config.yaml
n_layer: 18
norm_place: "pre"
rope_base: 10000.0
rope_fraction: 1.0
qk_norm: false
bias: "none"
init_std_down: 0.00343
beta1: 0.93
decay_shape: "linear"
seq_len: 256
train_tokens: 606000000
steps: 9247
MLP neurons of a small language model. Each row is named by its layer, matrix (up: input weights) and neuron, and shows model dimensions 64-191. Each number is 200 + 20 x the weight over its row's rms, rounded and kept within 0 to 999.
After each neuron's rows, "fires on" lists the tokens most often at its 100 highest values on Wikipedia text that the model never trained on.

L9.up383,208,178,187,191,186,206,212,175,158,218,173,190,199,201,195,183,201,203,221,206,164,240,225,197,189,186,177,192,236,197,211,187,211,202,162,195,188,204,224,207,181,193,200,189,175,210,234,179,212,226,190,183,215,235,212,197,167,194,207,184,164,174,175,196,212,221,203,232,253,213,205,189,242,195,215,202,187,196,228,190,196,178,201,187,209,205,240,221,188,206,195,186,210,211,187,165,206,163,196,229,198,233,223,179,198,202,195,207,193,201,182,217,194,176,223,158,213,186,216,224,216,193,208,215,180,214,211,205
fires on: " dec", "g", "is", "c", "i"

L9.up653,208,206,184,200,207,197,183,222,172,229,186,226,180,187,213,222,222,164,194,219,215,183,178,178,244,203,229,197,246,184,171,204,213,250,214,229,218,179,219,153,197,221,235,209,188,180,201,210,207,168,203,196,184,204,182,186,190,189,212,196,192,203,218,218,195,188,190,209,179,195,201,214,194,200,198,195,178,204,181,236,175,206,181,183,185,203,196,238,178,186,220,214,198,202,162,225,194,174,198,199,201,219,216,203,199,196,197,214,213,156,172,222,192,216,169,177,183,192,213,181,215,241,206,196,217,178,224,156
fires on: "ro", " well", "ing", "iz", "ted", "ed"

L3.up371,228,187,182,211,177,181,212,195,205,236,178,187,220,218,243,195,226,225,182,191,177,157,169,259,182,231,192,214,176,206,144,172,169,221,236,216,184,233,201,198,213,226,207,185,188,217,181,219,219,204,188,205,194,187,189,219,173,226,203,220,181,245,195,203,205,196,191,233,200,222,197,200,203,230,212,184,198,172,206,167,211,169,194,226,165,221,194,206,240,223,164,191,233,180,192,195,201,192,182,182,203,172,206,186,209,208,188,228,171,204,224,208,185,194,195,195,212,183,189,213,230,184,193,221,166,197,213,190
fires on: " fac", " part", " along", "ous", " gu", " comp"

L9.up195,216,194,188,201,172,193,193,179,186,194,183,224,173,206,222,186,177,153,190,227,181,181,207,213,214,179,199,213,162,210,205,171,213,192,201,194,192,207,195,175,182,171,136,201,177,203,186,180,193,213,191,185,209,163,207,218,202,185,177,172,200,193,199,228,183,192,198,215,236,204,204,216,211,214,194,202,217,211,222,199,178,209,194,167,235,192,218,214,208,224,177,188,187,192,213,190,234,202,174,186,155,185,205,194,201,190,136,183,217,222,189,191,183,191,203,162,191,191,227,213,226,208,223,222,217,242,197,184
fires on: " of", " in", ",", "a,", "on,", " County,"

L5.up680,242,180,204,192,178,202,230,224,205,181,203,200,183,169,229,224,180,186,166,202,224,236,205,218,200,210,181,174,196,209,203,217,208,166,208,216,182,179,196,202,193,198,188,190,172,185,217,199,201,175,178,200,186,191,216,214,193,209,200,202,243,194,161,194,180,207,212,196,178,177,195,190,214,215,217,225,229,190,199,183,153,223,220,221,195,180,147,200,235,211,220,207,216,207,201,181,234,148,222,238,203,185,200,200,195,220,161,195,239,224,153,229,229,241,232,193,168,195,219,221,191,194,199,210,201,195,160,197
fires on: "e", "a", "X", "n", "ing", "ed"

L11.up331,194,178,191,204,183,188,179,191,196,220,149,187,202,185,217,210,189,185,199,244,180,201,202,198,256,182,146,215,216,239,186,225,223,186,209,192,206,190,185,221,202,210,190,199,214,187,197,167,185,231,201,201,221,187,204,207,197,203,197,186,228,223,182,203,194,216,231,218,189,180,197,172,195,197,188,222,221,209,231,202,176,182,162,197,171,200,213,195,204,207,178,214,193,196,207,159,197,195,213,195,212,214,207,179,210,203,246,187,221,206,169,193,178,213,189,196,177,196,201,223,203,182,203,181,190,180,245,218
fires on: ",", " &", " and", " R"

L10.up413,209,209,220,202,236,164,186,194,227,203,230,202,164,216,229,176,178,182,195,190,184,217,205,171,198,193,218,184,244,224,186,158,232,188,200,166,222,237,185,214,198,205,210,202,179,210,198,205,237,205,179,248,170,189,260,197,181,214,171,210,201,164,183,180,220,194,199,209,198,195,200,211,212,165,189,231,185,202,201,186,195,176,194,238,183,193,166,215,217,212,201,184,206,226,213,212,199,212,171,180,184,182,169,193,187,191,209,187,206,198,192,165,218,201,177,201,174,193,197,225,181,197,247,230,244,190,224,204
fires on: " d", "/", "f", "d", "ir"

L7.up465,198,162,197,236,201,178,222,194,200,231,230,229,195,193,174,206,182,213,180,248,182,191,207,209,199,195,176,205,169,203,223,246,191,209,197,226,204,186,207,210,208,225,186,215,178,201,228,209,203,185,196,195,219,231,220,220,235,226,216,190,188,186,198,177,152,198,232,202,207,178,233,201,224,218,187,241,244,196,220,208,190,190,235,206,187,189,199,183,196,202,195,213,188,178,201,216,224,155,219,216,191,226,223,235,190,185,201,203,195,191,180,199,199,208,181,197,189,171,212,192,197,170,213,193,204,161,173,164
fires on: "ch", "h", "k", "c", "s", "z"

L4.up415,205,227,183,219,190,197,178,199,213,243,213,222,211,231,226,173,238,230,220,209,160,187,204,213,198,153,185,154,185,187,211,200,223,215,194,199,209,217,223,196,171,174,179,173,222,175,212,205,192,204,210,217,206,163,187,230,193,158,185,187,191,197,212,182,216,180,179,212,203,192,190,212,224,223,188,197,210,234,194,184,193,211,203,195,192,205,215,244,182,194,189,200,186,184,222,201,200,198,178,214,202,206,206,159,177,174,235,222,173,201,194,169,189,183,203,180,226,172,262,204,215,199,237,192,174,193,203,192
fires on: "ut", "it", "iz", "ri", " contract"

L4.up708,228,201,182,161,185,207,199,224,225,193,195,188,175,184,184,229,235,208,212,182,221,225,201,215,194,193,198,198,201,207,225,180,183,184,197,193,189,224,229,151,165,224,164,193,186,194,224,215,204,245,169,197,211,194,206,215,193,206,219,248,226,206,243,195,199,212,199,206,233,165,186,169,183,254,180,187,214,185,205,171,189,227,207,172,204,212,208,230,176,167,209,236,174,204,192,195,180,187,188,197,210,200,187,207,223,230,166,196,193,198,226,192,217,190,171,196,187,159,226,216,219,211,189,167,146,194,227,188
fires on: "ed", "oll", "ern", " run", "d"

L3.up564,194,236,221,188,193,174,208,193,198,222,187,166,197,171,223,208,202,203,213,173,176,228,225,238,168,168,216,210,203,233,216,152,184,194,201,179,190,186,168,190,194,198,174,179,233,212,203,192,180,192,219,185,183,218,172,206,170,204,219,178,174,192,180,236,230,239,215,189,210,154,198,212,205,205,200,221,194,193,249,200,211,208,229,168,196,195,206,215,180,189,182,203,205,248,191,188,220,208,199,238,212,184,205,232,237,214,222,209,208,227,199,168,181,207,158,200,198,224,185,179,193,224,224,190,198,209,170,216
fires on: "un", " He", " Town", "unn"

L7.up246,213,185,209,225,211,199,193,212,181,202,222,225,216,235,205,210,201,201,205,206,230,219,221,217,172,198,210,210,156,214,206,207,230,183,168,204,175,222,146,213,206,200,188,178,240,231,223,212,207,193,201,194,191,221,184,213,178,188,189,203,187,190,199,224,183,168,214,215,178,146,167,179,216,171,208,203,188,257,221,217,216,180,192,191,226,210,183,176,175,197,188,207,184,216,181,174,168,181,189,189,191,224,209,193,232,175,174,208,248,227,190,193,247,200,199,217,205,227,188,216,194,208,213,193,217,161,208,189
fires on: "er", "ur", "un", "es", "ir", "or"

L7.up732,189,168,184,181,197,189,160,187,219,182,209,197,203,201,200,169,190,218,215,209,194,203,212,185,181,241,214,188,226,171,199,151,193,217,192,178,191,179,202,196,228,215,166,196,153,221,217,196,201,196,209,219,197,195,209,199,188,238,217,185,193,186,196,176,211,200,198,170,227,184,200,168,223,204,169,201,193,203,203,216,200,208,214,233,186,225,151,204,196,220,189,184,214,231,195,235,191,204,211,185,192,235,202,208,222,190,194,218,222,216,188,235,244,191,231,176,171,215,198,218,171,172,229,232,238,178,209,207
fires on: "f", "ab", "d", "A", "g", "or"

L4.up180,225,183,228,218,216,198,206,213,196,216,199,200,180,202,197,218,174,212,202,184,220,212,221,210,214,208,206,220,174,186,180,203,218,164,195,215,182,172,193,203,221,236,197,188,168,229,191,218,198,207,200,204,213,178,188,218,180,161,199,205,222,180,223,177,186,174,218,241,194,162,234,240,197,203,204,208,180,193,188,175,231,195,217,208,206,228,172,168,168,200,205,195,196,176,195,186,193,214,140,207,186,179,166,205,200,196,174,198,217,225,213,168,196,226,211,238,209,215,177,207,161,172,197,185,171,220,200,175
fires on: "un", "0", "ric", "ot", " 190", "ur"

L9.up741,201,223,200,192,208,209,196,210,186,209,188,211,208,208,181,212,227,194,199,205,192,198,208,148,167,169,194,218,201,141,165,189,206,196,207,207,200,193,224,194,202,218,180,193,189,162,222,175,188,211,210,167,169,193,202,223,241,213,206,228,239,214,172,260,209,222,171,211,191,189,223,236,217,208,164,193,202,186,221,193,204,235,213,232,186,188,226,192,167,198,185,222,190,179,232,180,235,206,223,175,230,214,189,178,207,192,191,181,199,188,184,205,218,218,153,203,181,208,184,197,148,177,218,222,193,163,185,199
fires on: " Star", " Christ", "s", "um", " ship", " other"

L5.up636,176,195,183,192,189,230,206,196,176,229,219,247,200,198,221,190,200,202,236,222,185,185,228,156,163,186,237,205,216,185,209,223,196,173,170,194,171,193,237,213,183,217,223,224,233,233,215,190,219,238,198,189,193,208,225,188,176,156,228,163,200,199,197,225,247,224,194,196,187,183,204,179,189,193,175,242,221,202,222,196,214,169,210,231,195,200,232,178,188,157,213,225,186,209,186,189,182,181,189,198,234,207,207,202,196,205,213,226,198,208,199,222,210,207,180,180,178,198,208,225,175,216,204,207,192,171,186,196
fires on: "ill", "im", "ing", "al", "is", "i"

L4.up577,204,197,207,213,220,191,207,208,201,208,210,180,225,201,190,210,168,207,207,172,199,147,199,195,203,205,228,229,184,233,174,214,199,175,201,215,203,151,165,181,203,211,186,185,188,237,212,207,209,204,213,235,188,204,198,219,203,186,209,211,211,188,225,218,202,188,143,167,220,197,190,198,166,234,198,189,216,171,214,210,175,214,199,202,203,182,198,205,189,168,214,229,213,209,195,175,218,208,186,206,184,196,207,216,224,176,228,211,176,154,189,217,223,236,219,202,200,190,189,223,208,190,206,181,211,223,237,163
fires on: "ice", "ce", "ent", "end", " hold", "l"

L2.up714,214,205,211,200,203,169,203,228,202,195,185,184,175,189,183,240,231,166,199,222,184,195,190,205,182,158,227,175,197,221,236,164,202,181,198,180,232,190,195,214,237,200,186,162,223,199,178,219,208,215,177,170,219,198,182,184,222,200,208,204,209,221,200,233,234,213,189,201,237,192,180,160,200,200,221,223,200,243,201,173,195,193,207,163,192,223,202,209,194,163,221,184,194,206,220,189,196,209,217,215,204,217,182,211,200,239,209,194,229,213,177,205,180,221,173,202,178,212,201,209,207,258,178,211,219,159,189,184
fires on: " par", " Town", " town", " City", " District", " He"

L4.up351,212,210,184,190,194,181,203,212,213,211,202,199,179,180,149,233,168,247,211,224,164,174,232,197,211,191,228,169,206,199,227,209,190,161,177,241,188,238,220,188,186,208,180,221,216,213,153,195,183,226,217,187,204,187,226,211,204,161,204,196,195,238,230,185,211,200,201,197,209,189,183,219,205,206,205,204,173,177,191,185,201,237,194,191,190,190,188,225,186,187,214,222,196,183,201,186,200,215,206,192,201,253,212,217,223,206,210,207,170,230,192,194,188,241,213,154,204,176,201,194,195,198,192,191,175,220,218,181
fires on: "d", "om", "own", " Count", "oll"

L4.up645,202,204,197,218,177,223,223,204,205,166,201,180,207,203,214,230,161,196,169,203,196,216,226,232,196,176,214,204,213,196,190,177,202,180,197,175,224,177,186,160,171,228,143,177,210,214,204,191,217,223,198,204,211,205,248,214,193,207,159,205,200,197,209,207,203,173,219,211,175,188,219,207,197,154,167,223,255,165,187,160,196,210,228,186,194,192,191,183,166,217,248,198,195,211,258,196,188,186,200,240,169,185,178,225,188,223,188,210,191,241,179,192,197,195,212,198,182,217,198,217,203,194,234,178,214,200,232,202
fires on: "n", "enn", "ol", " (w", "o", "e"

L4.up652,208,184,199,217,191,210,241,176,174,218,222,196,189,208,189,220,166,192,209,231,205,196,258,162,180,223,192,205,181,198,211,218,227,216,195,199,188,192,192,201,187,224,216,215,244,197,202,220,214,205,193,206,195,203,228,179,206,149,180,175,191,177,219,178,189,209,220,194,224,195,195,189,175,206,203,185,210,232,243,175,180,208,192,175,177,179,190,194,196,203,210,217,179,209,167,237,179,188,196,197,256,186,204,227,200,186,226,202,198,226,200,196,226,209,181,190,225,215,163,205,153,196,207,197,228,210,187,181
fires on: "im", "m", " lim", "id", "is"

L9.up329,222,210,217,207,163,228,206,192,171,214,182,193,201,211,209,165,156,186,198,221,157,179,185,215,231,205,181,183,172,198,163,189,175,241,207,196,205,219,186,208,207,207,197,194,178,240,194,196,188,232,220,213,219,204,172,179,158,175,183,184,194,187,184,187,177,209,230,185,224,212,212,209,208,209,179,203,207,201,213,204,194,208,190,194,171,203,244,205,217,204,178,208,198,182,233,178,190,203,203,203,173,207,209,173,205,188,159,184,220,215,203,184,160,190,201,202,204,213,175,252,190,185,192,194,219,196,217,172
fires on: " of", ",", " &", "on,", "@", "b"